config.toml
n_layer = 17
d_model = 160
n_head = 2
n_kv_head = 2
head_dim = 64
d_mlp = 448
vocab_size = 32768
activation = "swiglu"
norm = "rmsnorm"
norm_place = "pre"
norm_eps = 1e-05
positions = "rope"
rope_base = 4340.0
rope_fraction = 1.0
qk_norm = false
attn_scale = 0.125
bias = "all"
tie_embeddings = false
parallel_block = false
init = "normal"
init_std_qkv = 0.038
init_std_o = 0.00729
init_std_up = 0.038
init_std_down = 0.0039
optimizer = "muon_variant"
lr = 0.00247
lr_mult_o = 1.5
lr_mult_down = 0.7
beta1 = 0.9
lr_head = 0.00719
warmup_steps = 200
schedule = "cos"
final_lr_fraction = 0.0
batch_tokens = 32768
seq_len = 2048
doc_mask = false
z_loss = 1e-05
train_tokens = 199900000
steps = 6101
dataset = "wikipedia_en"
MLP neurons of a small language model. Each row is named by its layer, matrix (gate and up: input weights; down: output weights) and neuron, and shows model dimensions 0-159. Each number is 500 + 40 x the weight over its row's rms, rounded and kept within 0 to 999. Numbers have three digits each. A neuron's up and down rows have the sign that makes its largest values positive.
Before each neuron's rows, "fires before" lists the tokens most often just after its 100 highest values on Wikipedia text that the model never trained on; "fires after" lists the tokens most often just before its 100 highest values on Wikipedia text that the model never trained on. A number after a token or word is its count.

fires before: " |" 35, "%" 22, " m" 5, "′" 4
fires after: "." 65, "-" 15, "–" 11, "°" 4
L10.gate333:471385531504542499442474470525441459417509482543512533533554550500437499467450454475486488476457498506543459458481490436552523462552465465441519478535579498466565472483534501614482529544451524505478506528445553438492501507450534543495461495509506576448538449511507499576492467490439464529522506475477532509541481469472507528499481500520531460514527514440492548456476484521535478369523448492542364531527476514444466546471481481504513492580541474477494432499522576504464483515508494
L10.up333:530498516526456472515469504496463431471503487502497483471499496494542503430425534531550505518441506434503509441539485505469517491479483520490531516550494511456476560513467575558578472502444515539467447476432595529505484443516473394524507507513502531482446550538524520474443508486535389477540476508458448484470489452574504466487533445473470497491476483495442428532408553460480573497485517426448515489586512456583526543540488452483491502525569490436529555533538485405466482542530494
L10.down333:511534539478576522493510487517499455450447473514519550503487496470471448494458533494528523465470522494537511530461528434571568439560527498550485488515556521540542532427510494512545567447490493512508455514537433473451562462489473487455512451544582454499523457477514484550456447455409492528555459476543527483554537450423508541544475579479518461520568441507552533475529483488548411441403451485524505515492507436446438601518518428474524511477518492497482428473501525485530444499515473

fires before: "==" 30, "===" 25
fires after: "\n" 100
L3.gate237:550423512571490514532498574484503494469464581537531517458504489470483435573494529539476540523588523561477503475440427515532474548509508448555533452421477533534509523487464496547547491551580449447479530521478489530526522474543553529604473546447465496454440458454580525541493502542539531481546478456527554512507466514505498466452515488487498489492524475575545585415431479487538431455534472521542507494504504542488440542464529523558458477470526554505509449471463496503488566501490564
L3.up237:530500500509557518416499441514431549471488559514588518530497471480493427505548489515489509490510543507515410563448440592516534554487596489577593509500514514493521548514436532520518538560513494482467437485444473513532487444476550533526549517522506458543466524477557478605479493479504500440533499508578508458566494530540522465467527524521541413519540482508476552478462448548572489485439439492533523521506466579592526482505582464508527497481511544526488472499511525503493549515524475
L3.down237:545556516508514545562498454549490615525603565475466501508563418544531477479569523506513439526394507513469519511486565492511513549541496488508554523499510449471432564511456516518506478474426531538571447560567522472480492490507454440462530507478535532555478512515477539539501493468415515548576480549479475479541530487499485472502496511497505488528548535468439458544516493554470494474511547541466440504528446474534470479518505496515515541567455401437465525432505514459524440507459441

fires before: " is" 24, " was" 23, " has" 7, "'s" 4
fires after: "." 68, "\n" 9, ")." 4
L3.gate356:484536526491549458505512507503448521554496567477533529464567461571475505566495431514529448440482489548463504542517435501449517504536463426505540513454522475507476541560493517497488467491486534566551514558540509426494476415424558535504448415476516525529572426541434525461477512498539454511436450467582537527511507523521516468499470497475516489615523495485520487588540509449494476476446495510481539443481566549499479561512479487544472542452476509552458494463533468403472482515568518
L3.up356:520456435434468477497537522520453531489515503538521499445501515562501516472408458480530452526537539494521513493495359517454545501557481464531513513444476498480494552480489517487493457418486473513552491483503539528494527419492568534517416480414494517553465497460542488472509478457483473493559476453510421457541491488460454485533468523512454472617488466501552536516484571410453512508477517489465481461537549510505464618560491516464441584481487462491473504505456513432484473452456464
L3.down356:484466514450534454509502529519472517507516480536535520483492498587511470529523413575569424562515538542526555514506416482483561582559508459472526509467508450495481448516543489511484481520533532567514561604488502496506514372518551455458457503463529550507530407529509513534531487524518470462493487494581545493541523519517478477466442552479522513577514529445481520538463472403526508512514516471458533473568524554453427500545513477483482541542501455551445483474519488509526578481556552

fires before: " |" 31, ":" 11, " film" 9, " ==" 8, "," 6, " (" 5
fires after: " |" 36, "-" 11, "==" 8, " of" 4
L2.gate423:539470452445488493556493515544523437550413540464472451534490585464458476453494532458578502429469522531532440469385440603529487521539522513476487423479511556546529497512468541571551496440515494473525487491530487437543506543500516510535527377541474465482433464427538539510530489499516524500507558566505522434477543513501427469546453535488482447497503430513443466482474513588521536450505526483511555474511506504518563494526523493553497426517501495512498481517463506470506469547472506
L2.up423:514486485405432550495508611496519446495528564499521587448504481505527422507517475514479560433468519511538506469498529519476472542520486401429512388536566520457546487393493564552469492496498515503566556501426529553504392480522540471469516478505574426530471503460530504543541527461522501503420571509563472477492541458504446537492512519510549526447538453502467514517482518485510476497488578504482462510438497508501517494494493454528471478531523467496478498529411467475478470490495489
L2.down423:452500510421520510513546543521570474548525452476542519514479553474490442563497526542442478509479501542542539509490569509518495514462426456491479459512568551466534496534460605532498479575482458477448493513483504479520391407480556419498488458533541486484504517416479495520555460457550482489492521478590496474441549475509469484555514489506511561410511431494376524540471522530462540495480558435525461444495470461487516510477514458538519500506544528518527516493422474474533559500476521

fires before: " |" 47, " -" 32, " :" 7
fires after: " |" 37, ")" 13, "|" 11, ":" 8
L10.gate202:527514505537526471470457583534562506421449508491523508547536488507489533555507496513431560479423477504499525505526512544503496467506580587587496426564495488495534544523456491446490526494511460479523474526482481467502492452525481535550416596438497423573450522487543447540436524510451526500574507497509578494469450458486571517513481476514476523387483507463520567424509537472502498549500491455522503499488478478510472536562561479536506567503481560442447581531522543516453470506485514
L10.up202:424480518465509519555534447511579499481531544478491456588507627455513523579499517503518527510519580536500472528470548412531451458485538546557502458509473476484495518557473437425564490555530568440545558535539525490456460571502484542442468543515494430504564508474538458555439519557501512451512488489512467514539482510495567557500501467478515550517549494419514510446448467494495473515507517506510531505536536511434458567519563466505480538595469522522475465486459522494487472534442527
L10.down202:513453506482445520494573504511462499490504453479502557487479542527504492502528471482450550445483422526528521430483450499425485459539502557487504490521467636502504515488431480430533544526499504471507479542502524545563490409571562591580492481479513525477554523549472467577540570526455498528430490521519519517437523499518487506453509544570502435406510495487491496521513494490470556500442458525523504482508565480510562531534519532511439435478428540513516530554551470480417535499471443

fires before: "\n" 99
fires after: "." 94
L4.gate164:478493475465461572504507502418564499513446524539533504527471483532403470463441513592467551498587526488520496410484517484477484389558498434481472510508459518555547536515512554546512456542513462486510511430504480451511486426471523512442491421501497541557436512445494527500478544464458474471619476540443500560489517472471511530427501510457483554551499535476500490557521484527475429502478482555528515497508519531495448585414456542503492558446490498501538548521509488491559535485474505
L4.up164:569438521568537466472460476460523519505464512441503473494478569469451564490484512498444426480484527497493534440536504443527451522486463457490458534516434553518509546494568567498536508494512486421538445505481498429422483450563483524468487483582512466522479514445526494550444558460486545456562463530544501512545479489589451466555501455496457515495511460420470490521469435424466530496496489522508438493550581555526486540519521511517484588455418504477485567473481478467448561505450473
L4.down164:453512509542492465504443454526558509482488483422478455527552565517460536532574525519453454441449553497461512480540537471461499493484448520432512473498471467439502512508540490505524472437471501434527492502513515444499500398565466511553439476510566477534469479442518481540478524414493568487520494518539522529538550485522479408541471514512439477527508535458465564527502479510478574476507486513482435456519542526520481491527424567439486556520470472488517570511476473365420461437479444

fires before: " was" 27, " is" 14, " has" 7, "'s" 6, " had" 4
fires after: "." 29, " The" 17, " that" 9, "The" 8, " the" 8, " as" 7
L10.gate221:501487506499517520503446495458503456485464514538504514490530509522518556496543466489526505491490490428528460499523552487495539451495535506545551515476514448490405537474432530520421589480465556532484442583493540520496526427458493476534483559473539471438478425524399481416539503502518523461538446511538514472539531555490491543526560481521517449591482467456478510497529472483482583599467477526528531433514575489484462527535459589557518450481473432514538465540480430430541489450465508
L10.up221:492520485425462469589530512509517471539532509475537586527534438438493445500535489506535505462489554436483554522531507488498532536484582523476475563449567528468487564505428554425564484456444479508544490526506529585474439419522610534542457492382524476535537415449513497515509577554496479502508491472495490460540602506483495507538515495500480487500562497480548517516531499477476498504497536521537499466536472429503439562525545455521499500563539507507565497534503463504552505492544520
L10.down221:493503438512500505571466496457476512497457520459554497503509523512526634403508465551492468446514502450486513524455527475536468537469487424496425457520514503464505569451491393519493508458463427554495514484572498509509498459544539536474448494517492461543529529448405506419489528507478449476503494505488494474532454522478530448512433446516523428541490469514514522542474548433497616486540511424520409513477562535536464500497549497543479507547455498494506548512523473535427565504471514

fires before: " |" 57, "–" 7, "\n" 4
fires after: "|" 57, " |" 4, "\n" 4
L12.gate6:499534522523437578460507504455477534527451511538529472490464561586499439475481486433499517596527519518468495464517478498488570479532477527483493521494437443528462461475533447507487442497476468503490498477546506481509536536500530507475447494452548518471424534509594505509539522512484578533572466555370548505509444537454472481435441535445486453479474445440530426482414529463516553621515534491547483541496490513482514462538507430488515477547508533519485524472487409495518500445488518
L12.up6:462483492497525511513529484475479503541519465535477511493529510437428429447456522448443532520518520426480428472543478500450475471548507510504503550495467462449486513445484469417411570543440493470454565507488559549495447503488501612504458520464549492555401491484510523549509552578453568545548448461460560497482418518500490535456465526465512485470473390439536503522408491528503522511562574514507552512516562515433500477480542466481478476485482502571502478509488474466526484503506519
L12.down6:475524443566464488471466503488467532452507506472498456470507520521464476470492537480489498597452504510461524427503589443477424536565529515419467504443493410472483469496446517558511513502532513467444420483465534428596448547466484465475539510491444545582469537508523500490520576538535539518481525478467524553497571426504512464470439470504512521488441517448554503467484570528471491562576529471440462491485472420518465432509499413491501472460529518498538517476504513505431488522451530

fires before: " |" 64, "." 5
fires after: " |" 61, "," 5
L12.gate85:530474516408468508497489506519490537507480516471516476504498574495509481535555494481460553445505425492454482444486472484516550514523477537429522544515436465466533447483485490449550462544502531431538541462566487442498504493545539533551495471440530457462591593505442441532562588473509611559468455484525558539530525540578492485507485427541428491527529435544462530423437460508478532525532501483481536472485492507468488528452483473497546443548547522570501541496517453561466499535510517
L12.up85:460541505545524541547484509556425517525465477552522510451526540461564518428490485420515488547510483438516511545513525518486528511545535476535568462495540478473511464494516535439503466542513526464500446472559542442570454434441533412434529530481574457557481512537474549491502491522572508516534519560592525465501407506456553456489456464429514526519466457485492534472471547479553518460445501475517473448499473567493469498444508477575591493525529548473485456435445481536477460489439508
L12.down85:577417517438461529445569557571459511501517466497488473515451529512483479541512446551448541476514528558461496495579456537458515477490404576496457564536437452501527502481512498459482515540544547494540478463466426489454466539530502509575557490516489437451521493492506528517454469533525478525471512505463476487480525530456511523489559552483510402453483510494517553432525511528449532617422488450477583456496531511513486453489545536494440446508429475529520546583529494531501493461483498

fires before: "%" 21, " is" 17, " was" 15, " were" 7, " are" 5
fires after: "." 37, "," 22, " that" 7, "\n" 4
L10.gate403:551475562456549531486492500468513502415453573528464542439481516481507537468514464455496486495507499493534433562530465486503493496510553465581529577469620493451515484517539511504516461484393501486569498529471518476507468515450544513514502576446543545509553510503537528478517485538508494507545500518471529411536513525486477412454503427456501507525443442496534491501535489464514539603566504562482444457583460545499514528528501449466526495412530451460482417511480490444536551495458493
L10.up403:561493516507542454488473506522523480464525485508433545498511566502531485591508498481512499502504536522490486549590425458488478492553535475588492509456454504525474496447377574542508508450560521509566479542544589529430471488477484502486464465455575455506535528492484486510531484463484425452549470494505472510505395487550497508534499537487453477428474517491494441467505506475449496510474402557471472483505546536494467543558503480558489514458497468580452404502456420512573481506520503
L10.down403:548434512468514552537503573557499555443441537535493500490511530552452546520425465468475560518492549449498554495487424501488509495502506456490486469482584441511544537503543424495520497514447503519442433495579485543514504550455546554489501555471491469519477481536513555510448520544480439531475528501489545470523430489521528519530475514520599472571442464482538511424534508464484563510531464492438423500556501531510462512521466450485464483425547494506518411470445470512499572486391468

fires before: "=" 28, "-" 28, "\n" 11, "Population" 4
fires after: "\n" 60, ")" 8
L5.gate48:552509466517473462496493562513494479478444523526470503436541510500503485437523493494512436517524539499500507494491503464474504496498540505528576540450512368481453563484400463462496443521529519497517481494482560540471484507480536426549464543520510434544502478420448502474478533553538464509531459483492467428491538531540598453459494375455379488525494522516564489499412493485497517464502534533525517500476469448522516508473530486444528485472439397535543465402513545501500522493523490
L5.up48:530453538531585551493550497501430495455577538505471472528507471523590534508543522454500482532528526507553543501480491565503527480489463611549461482526499493492481533544491449441473446435544505484399526525442514525538506478557532522540529551485450479483532390570562571422517447426518505522413500537499550505488511572469508467513516453486575458539487525546499512533502518528510536508500488437498473500538546491519523545472569512542528461567453561493507439491490492501528498534489574
L5.down48:547553503515505482531547496473451534442527573540488553509420425574553452464486458501424455512493523492471487557460534505530453453482517549580554447426545486561489520518514465474497476470458517519494534509415514497477489492463505465442465567510478556482518482540517495428543498454502550431557571549534523479440487478515535535454488449455537456425512537473489500452476595501499450503516566441540513493505505520503525567538502522529553552562449523398488503501535528582497477538504514

fires before: "|" 23, "S" 20, ":" 14, "\n" 10, "-" 4, " |" 4
fires after: " |" 32, " U" 19, "-" 17, ")" 4
L10.gate143:486472543451480502528462505499497504419519502511509470542462532493488524567451519431521522532468541553409516495509550496492470566426440509472580550528568401564504519521556476534435475478475525493467542483514486481410449462573459510471514453523540522511537511515518494584555572529477545544490454425471468491472512438482450594509570410483493440535502526453561517434553508493539504491554526446514524531518519465500446570470524521431466534532499455502500528465519478529485500450487476
L10.up143:501476497554505461553548497504508418505494493501533407495587561383514463507511461401537514514446543528475552494482445507435510545499492557476425473457469492539435543483505530551470521477545534524480510500519515491482492499524523485514479454594539501486458485565482512518549519464552509511500504547511532537492441517496530565550516473553538518576426521529453490465541523465567610533496452507486508466530521542458473534441531447526528573534502521522476431545526520514526471618503511
L10.down143:502499549585510453489561560523451503457514483480555461548467499554535431530459501482560427583487481511424571527499532494494480532513469454479533512504528480569486421505499471458493461487551499522573513527527509494466532440526542457582388494457569551486550548504539587559499458517513527471498477476515544494487466491448471579492521524439531497500525507446518517424534529568513498470605479467537542456515582543510470516474524479487477584517509550486456486441501495566505499482504516

fires before: " |" 53
fires after: " |" 52, " the" 5, "|" 4, " and" 4
L8.gate295:495580485526538464467460492432489446496522528521475470561532492503417492471561468483453490491463478451475483448381503544467459481486514519484465529476490520565462543545470473502431471480475533486509450537532491460537524468561498497470494507511526516470566531488507522560517529558552502560493509534609541458538502564537426560452579454491557502522452524478486531483515505578444526507511492438419527505471499455518453570444447482587485454495527514514416494544473528488456577497443451
L8.up295:466528426505529521438484553582468497525511453476470488527565547517467548545512474448456555510484558503448528491594470499494488586569475454560559516484488505595556542483486428504443485495475471536508508510506513458446459488468458502532527431439492525527578516511431450506441563565518552454482509530509540515435457525507495563461536486544549491485548558454505501522513501558506484506563518480470495500537572541494452529498523448581497479445476506563440466561455576510488560488509504
L8.down295:448430530530470468529437538456452490428509471476452486553499545566492442545514497503492513482489532468398497584494460404486539561517526467437559460534462468502548497463536475503440451482509548485429518424508456500489521444576454483481519505525550545501562499466562472500495529456576492535461508534537559554502503501453513482541501483533565492568548560529427497512513558515506497474525486540532515551478546524529488528425517494542437517511517592422525484539507508484425450464465479

fires before: "|" 43, "-" 25, "\n" 4
fires after: " |" 45, ")" 9, "-" 6
L11.gate353:499481508549484456448436533512441482497466533481441503470448478530568458454487476488512496460413500490540535436512496458478503483534496488414536531536501514442474581547487576500519479504487379490505517490556524468535546460500461473562504576444527484511517498527542552554479481474488444487500487494473506477461483468574555486484514478431414519500502434457514510527470535458561513468459499458436416503561465473530527451540489472468501456520489447470416433543472546555537386494449486
L11.up353:469526477545456448480492555512450530450506536486513458495450406440491476536508490495528515459472516514426482494530575457465501545553542502436497491455469597535543464486540515481502427464529493518534469450531506395470489546464437484523470540562492515498569519539543536498538524466506521476498481518456613475365522479551540543501451493502438521444514475547508478475571485532446486459449435495447468507452523441538546532549485547488537495499499483459454495532433501526513429511514562
L11.down353:543448492503490512530509487491525503394430458506473444485525476503463503501522490465434534484550517497469520520504440473530469498518565494433583518474407530537456485515495482546456540412517493499547503445519530549550518504445486486553560500507552578452514557513499511555525530482525428514425532469472554527461516491518547458444510487497467507388448526537465492554478435473482507444453494530465502580445492510537497435493448509498478512484471578499551515478465553581496490582548593

fires before: "\n" 41, "|" 39, "-" 11
fires after: " |" 43, "." 28, "39" 5
L13.gate272:494568439501474473586507548454427498542528453510421537479468491522510489475520573513562474489526497527498491498419561530454471495520478466446590501534522435501550526453497485447466461488455568464495496506505583558481464500508485467467509474522464532480521526491537529477460479482490464477562580612528568490433502416549544516583492429505508437516476427582458492453479521481477550478555459458461497522459489501499569453435479524482543464555497503496587496515459530486505492503493528
L13.up272:467521444537546509498486475502474564515533532425498481563446465519474481468447510480545512454543522500503492522516475530477557480464483430468443493493468463515472516451443427528434445501464533469501483504511533456563406521500481488522503493552494491514507542525515409485445495445517506398532564527452612497449418473454504491542435470490512486547461598550527540483514475517517499505494485491499484502528499505530546458498555535488574508541430507490582525470430587518455482587423457
L13.down272:377479561472492504555488538474485479511463558483495484508482484468529567488455416424468495465475533495491515458503503417565475487468550540434524478543495432472491529486496458505525471486473483504470495482544510493504507538502524528474444412562444591429494463529526472439529474538483469514480508484483477593531477531505478536550565471443488486501402538560438506536451492516547515503549535445447482462415588445479493484535433460477563474481563503462470525483482469433487485503456549

fires before: "\n" 51, "ö" 4, "val" 4
fires after: "\n" 59
L4.gate397:510558474499505606586502494505455499449543529508489552489517486472500551472467460533492508508450479584562544435477473479512502407528507452565492584509485444482472483585533535485500474516535516426465502461440543589505474469462485520481505451540500577466464466545483539503470433456423497509460458549492479500477502432512446539564483438511490539582524512462433554512485485499456489525435445498563556524440451466482484504485540520505513471468442516557595456495512535488557508480496508
L4.up397:481540501446460560594457509509491506520527493551439551494517416470532536426505543506536494494471490558538521400512443501449568456506458478505570553546483471523479500472515547536513504465506541493403529433479542556512473441471421475431523440528498518550482455512495544499446415434458472497465499554459522452540485463519493532554488457452420511510507517485524523473537438444465471502466488505565522469456528469431477511435508521450471444502457552495568474525513494470576537475450501
L4.down397:486583497465511556565432551453526527570471506436502550474529506461505558484525526481512541530496494625498503446503422491488540443539488473531510539531504438519449487573487498530543530534512539476472511483499560548524457520508475513469519441558534574530441442522470530573448413455463525496469475510488529530471471462452456500565473461516452520556562533460498476511572476485483530534385479509526538496411436484468464474472554540514482437467520524564562488478502475456507457509498516

fires before: "," 41, " of" 11, "\n" 9, "-" 5
fires after: "." 38, ":" 14, "," 8, ";" 5
L8.gate94:468507489456565560480436547528466550494541509561498488560504456497533519494487510438497592477550457451496466402501536488503473484506555555541527476552522471569517555552497514475448565481525496504518479452479457490523548577477515526535505507494540464452471499509461519515462502503487491457606485515476440490515511480539442503505466514491460536499552501509526537420567502432447436479508553573477433500457503442444420554534483516473577547570456493486561515529447563577464509461497439
L8.up94:425528547433472492519487503519429509505503429484463551482508460485542522514496466492461511485543444557528478552612536459525510499444475520500558450474536464515520482470483532473490499497519458454523536474486575476394545463501503502556494579456547465486468564486519505536542524494460567474491467506475567519588472473501510457478483462502465484484586517482558550421507429503478555488539550462437564453508412518459389520486467470449497520501448506528513561526519475506502515432421497
L8.down94:459531548485505459475574391565520456477597390490368462455501474440532534552493509478459479510530529530508444519513482536464546451479509496448569442506551520477529561563524505438517411532475531421528557522456499504478535491442480537512542480474483528429502513508532494513554564471470496485511454483501540520501425495466505507441496467503491494542515528468526507461446492534500491499475530483493557437516449496523464464451450540450458489529406549470546530476527500421523520512520472

fires before: " \"" 55, " was" 8, "′" 5, " is" 4
fires after: "\n" 31, "." 15, " The" 7, "The" 5, "°" 5, "," 4
L13.gate263:389640477456498494563440547461506441465489516525472527516522516518526530472508455493485456507454554468565416541538559541514545537526567494553491533455475483480538514485509481530426525469438510547509513561487443443476505425543466516501475510524475599514510477459479480483504535518488486479456454445441511466498533522510429498528519527456536494547481477476568517516478528530428473452440540545564480567487505486535456515513558446529537471459478492474546561532495527505513513430435577
L13.up263:503495547501511544537503550559595480532484564510535526473547503531447540478483514480503480476551513509428506475479441493517537525505563499527472520449558529488500521484537519485466496515493492508551520551435384476486533532458474477428478505470529508522470485482454565539489474470445459422493544435469534471495495486463538476609483496448549534544475504502449463518525536500460557526503537486464483498452489556508370566606537469448496381508476496503452528459486492546570452568514495
L13.down263:511469454467446489497428523503481481502464472489516492540499475456509557480514512455507436420531469508474516377562500498547509477488506513534507498546532493494501410442469472406549499477521499425572492402533537537537378474480494483477514487501524442455532460523497484460521441524503509508515545461572521538528518529443550489476457481490548494568528529470535516578498473505505553464581447463467457497531476574490496484468545524468420445532513479549536487476568487526539552564532421

fires before: "–" 48, "-" 7, ":" 6, " |" 4, " MLB" 4, " p" 4
fires after: "-" 34, "|" 12, "." 9, "," 6, ":" 6, " (" 5
L11.gate7:534453534545518512493513490491594506530545545531455479522532463475467502482546473458536509572511526479505477497436490498523461382504519438463494490445499447517502486500572495515469482525537486512418563514525487506501466479417498416460522526441449462512465538463536414577467550476464580411447559514486505501488518474553567572429449453432468491478451523492514457464537522462495464524511478528521432431500452484568458488551507511502510478466518598508496507474514550526504486547508417
L11.up7:497432478439519544558550516610489476469487489527508472470437513513437539459483447477546517478568498484428420543405524462539501476505497507510523430539382489447470447584481374484495492541518446522474483453482414496493531502521459429484547431504495489475491454569538480441523506506510511514484517532495523447546457422499516441494487577425499554502498525461522475474451516510430479540516526485471512526455452520435522503468527528484474469504523470538504497478509557516456535515468488
L11.down7:526552519442542423513537481486472480454525573442493491470556475506470440542493535481506588431540509515491559420550473432498510404424489439500444429566487539485485522437446551511445501479515499471493567515522509506552493498479538546476449506512507561563512430491454467536520469507540460503477408480492494527565501574535509482438528516514483501467521520560547508458526522501476577510461510531536495568462492465431597485553419456500494572539521475488514487536526511521469461520479529

fires before: " |" 64, "." 8, "\n" 7, ":" 7
fires after: "|" 56, "-" 8, " |" 8, " at" 7, "\n" 6, ":" 4
L11.gate338:463473532575544488471480522473484528501514449499487496512499498540549484508514517505509476527429578579439462598435515459430523504474507518490428496511446464430465444523471467525504488478476537592479526526472484429557495517512485522549518503439586448471473521501463550463557493518500487429512526543515456502532480546526483495474523519521539610487517484479491461508502535558519571463602521578505520496509527519464469483564476487468548530558475441534551496435542439407556479450445461
L11.up338:542497462460523460508535559468579463425517480563530405502502517528534478522448545482555525457526523525503519498583467534526477509501472503460482473516529504558544561556493505487484481481464560431531476491556469570465497537500520420487499521508502551462451492474467479486448559544564541443473557538468486489485467490473602446571527529475567530455531437411465528490477546505519540424560516479427453503498483465456507490496452489494560506570527541479483526539501474574569553521428465
L11.down338:509490575528441543510509485522538507510551438458496527499477521476437426478578470492550452505444493519471475528431498471455510456475540554477551552454468455439513454503454452503520511412475538545492540412424521559506483406496528527497502529460547528480547454491561498533493443450461539441564564488570484484498515557590464497499517485495545506547502476540524470469481459513521534535470534527474535456553413488482501557447529499455489523526495383526445485472543512421511526537490507

fires before: "|" 45, "\"" 15, " -" 7, "\n" 4, "А" 4
fires after: " |" 53, " —" 7
L5.gate424:508478591500489508444509455507571489510523529497455427532447495586456513561471450541467438415497495488498510486463505442480367528556490516486556526470477475482554500438496529467427519440494496433431460444483504498493533495530549485474503457513518474493513538484500534521493500513468553446559485532525493484513449584480498497551559489501448507563473488495462449498535480527507456543558463548561476473483554504459421556473480445522471531487448505464465460484489515512485588394471412
L5.up424:495486529548507485488517499529505523476513492505462469521452547490522527537495497525455492568541530520500513506463412430574433471498517461470513456487506528456551558469566492494492438502566566482453511486503543473485559449482513581532480484506495507491459607469507465516441507512487552442522554519495469517529568565465544518504546471516452489588480541545499441475477463520441489440612436464515514460557577532491406572448485441508502586475519522515500541482501507418510504464423468
L5.down424:451457471531434561436478550492603495429509497498504448484509496449392538483553542549494356457476482415517467506481529511488475514480473574515484515543510527496481474469517449496532487451443511473555474586477506505522429487546531569501502489515434558467419451554516515502473443459485522489529544476584527502514481519443501524466451549482450531497513476533489470513477508499561484493472519448495464447512491507543406439489495524466440500455519436445499443460515466500443527456508485

fires before: "==" 29, "The" 10, "===" 6, "As" 5, "In" 5
fires after: "\n" 100
L5.gate326:487523453515459533445468550506529506447495560472522491562539436497529439562578538509489491486467492477479459536493486500519574580521590521539552534452556515487434522462452450500504542533474540529571539574529452524443437455504481493527454497471532476548489526521445467549513484518514512530507476447529472445530521398604461450449562542493533481541536479518511429458470475559534526474493471595564496459474423475515466468520506482551571458512493488496520512477464515557524520464499570
L5.up326:499544480516480558473507499497525600471479477536467494406509483475507462475484551486497579494547454504527554525447463429571533567448543537490516424419458526461488495503481517491563465513536458452447446502531515535462482482560496478620462529490528433502390455466527492517487487528522534498573441552503496442457528465489541500447505509494434510476510475591525509482403455468441491455418465553513471510500481558485481508488515478560469565512527520478502476522454455504469493517459545
L5.down326:479494521463525492572499472500546519516531564472544486480574489508538507522540502559520427496466495490478474472499525547537538604527509448489553471555503439464444544501445495538513458537503506556523447489507490467466531464483494491432577492476541565556498521471499495557551595441477487512543489478460515524590525497509510500561542448496519521521491568544481461558468523561540509468548523597435512497468440535479553389442593535491537484509466433499478482431509503455510521449493433

fires before: " |" 41, ":" 7, " of" 5, " N" 4
fires after: " |" 38, "-" 9, "|" 7, " the" 4
L2.gate301:572473511508492489565525470423457507478519508534510477521462540474451433505543506417457539442516525457505418497465458500518490574517501500432453491474504519488537609487499545459513438481494550475473516473515476424488488515578470477537570506466515453497533479488515519526514408481433529473573503494486509455513494504508474418515506487446476526467479455509484482398507465573486557484517632435538530512504475457470465462516407547547514502403471481477541447489498458524448534523505511
L2.up301:515478543551578471473534461411419565488463498544536487512481539542481461534548450449450580432478525513483483535484445500511455536568477509453406504479444500498550589463510512565537445483515509500425482426569478439540508506484549485541516467400538478483502481522513498554547439488388525452532494469480496453528451524489449452457482542478524529483473517461489512487553538561494505508491541483530551452480531465524491439560455511530501553476465467456497484476469463505478527578461524
L2.down301:520506507479543416518539467470508523506504456540524465495398548492381475577513439493422525470556549511520497519591537501486450522503496514482382516487498499481526577497504485520543440467496528498488500469572539405543513615519520520477572431447529518505490469525523504582535465505440513465539496488476516464519523512468509491504455521478505509458481567486546477457510448564504525544529577466522478505499517477507437493530460502545534573449450472494551452469448486514440507564490527

fires before: " |" 96
fires after: " |" 97
L9.gate352:495460467464521473519546435512529535580498497532497488445522627480479478493472448503497510530449515430466467462503514491529516490431497497470530432487516487468503500506571487546455459494509517476444562536517520426595391468518487417477477492483474477455427500549482506500529516500440470444557504520489507529572436519470505532502525423540497480476527432461512505510448481433523540552500567470415443519482434573465463483505481457522488569602460457491532474444489518557523504502515466
L9.up352:483517468465484461513466510475546543529531545468443475471532560435536495437472500608450542503441506493512580526475495425511523519544496489536497493510477544540517441541477536498508470507492506451510404519591531503496438472520510464528441434496480555587531513544495492490563548481568516469505525545527421545473532560510451481507494505487487407541582495484489492450456486505505616517488464511475429504473419507530457490511419478483470502511488491429444517497488569573541479477435515
L9.down352:466469531538459477536484528452498383427477489591526467493493537517522510527478490526609493577506537475455450447446490523508534519494468537493481589455534484474482471459509441475503460482506541516454463543495463532476511517500538514487458504521517524462493541486446563483441466504540517527546518416501480551516399476454475451469545517605497537427566463509531475502545595533418423502469450524513500493569504439547483507496502510504496493534559536455483495463493489476441420538504545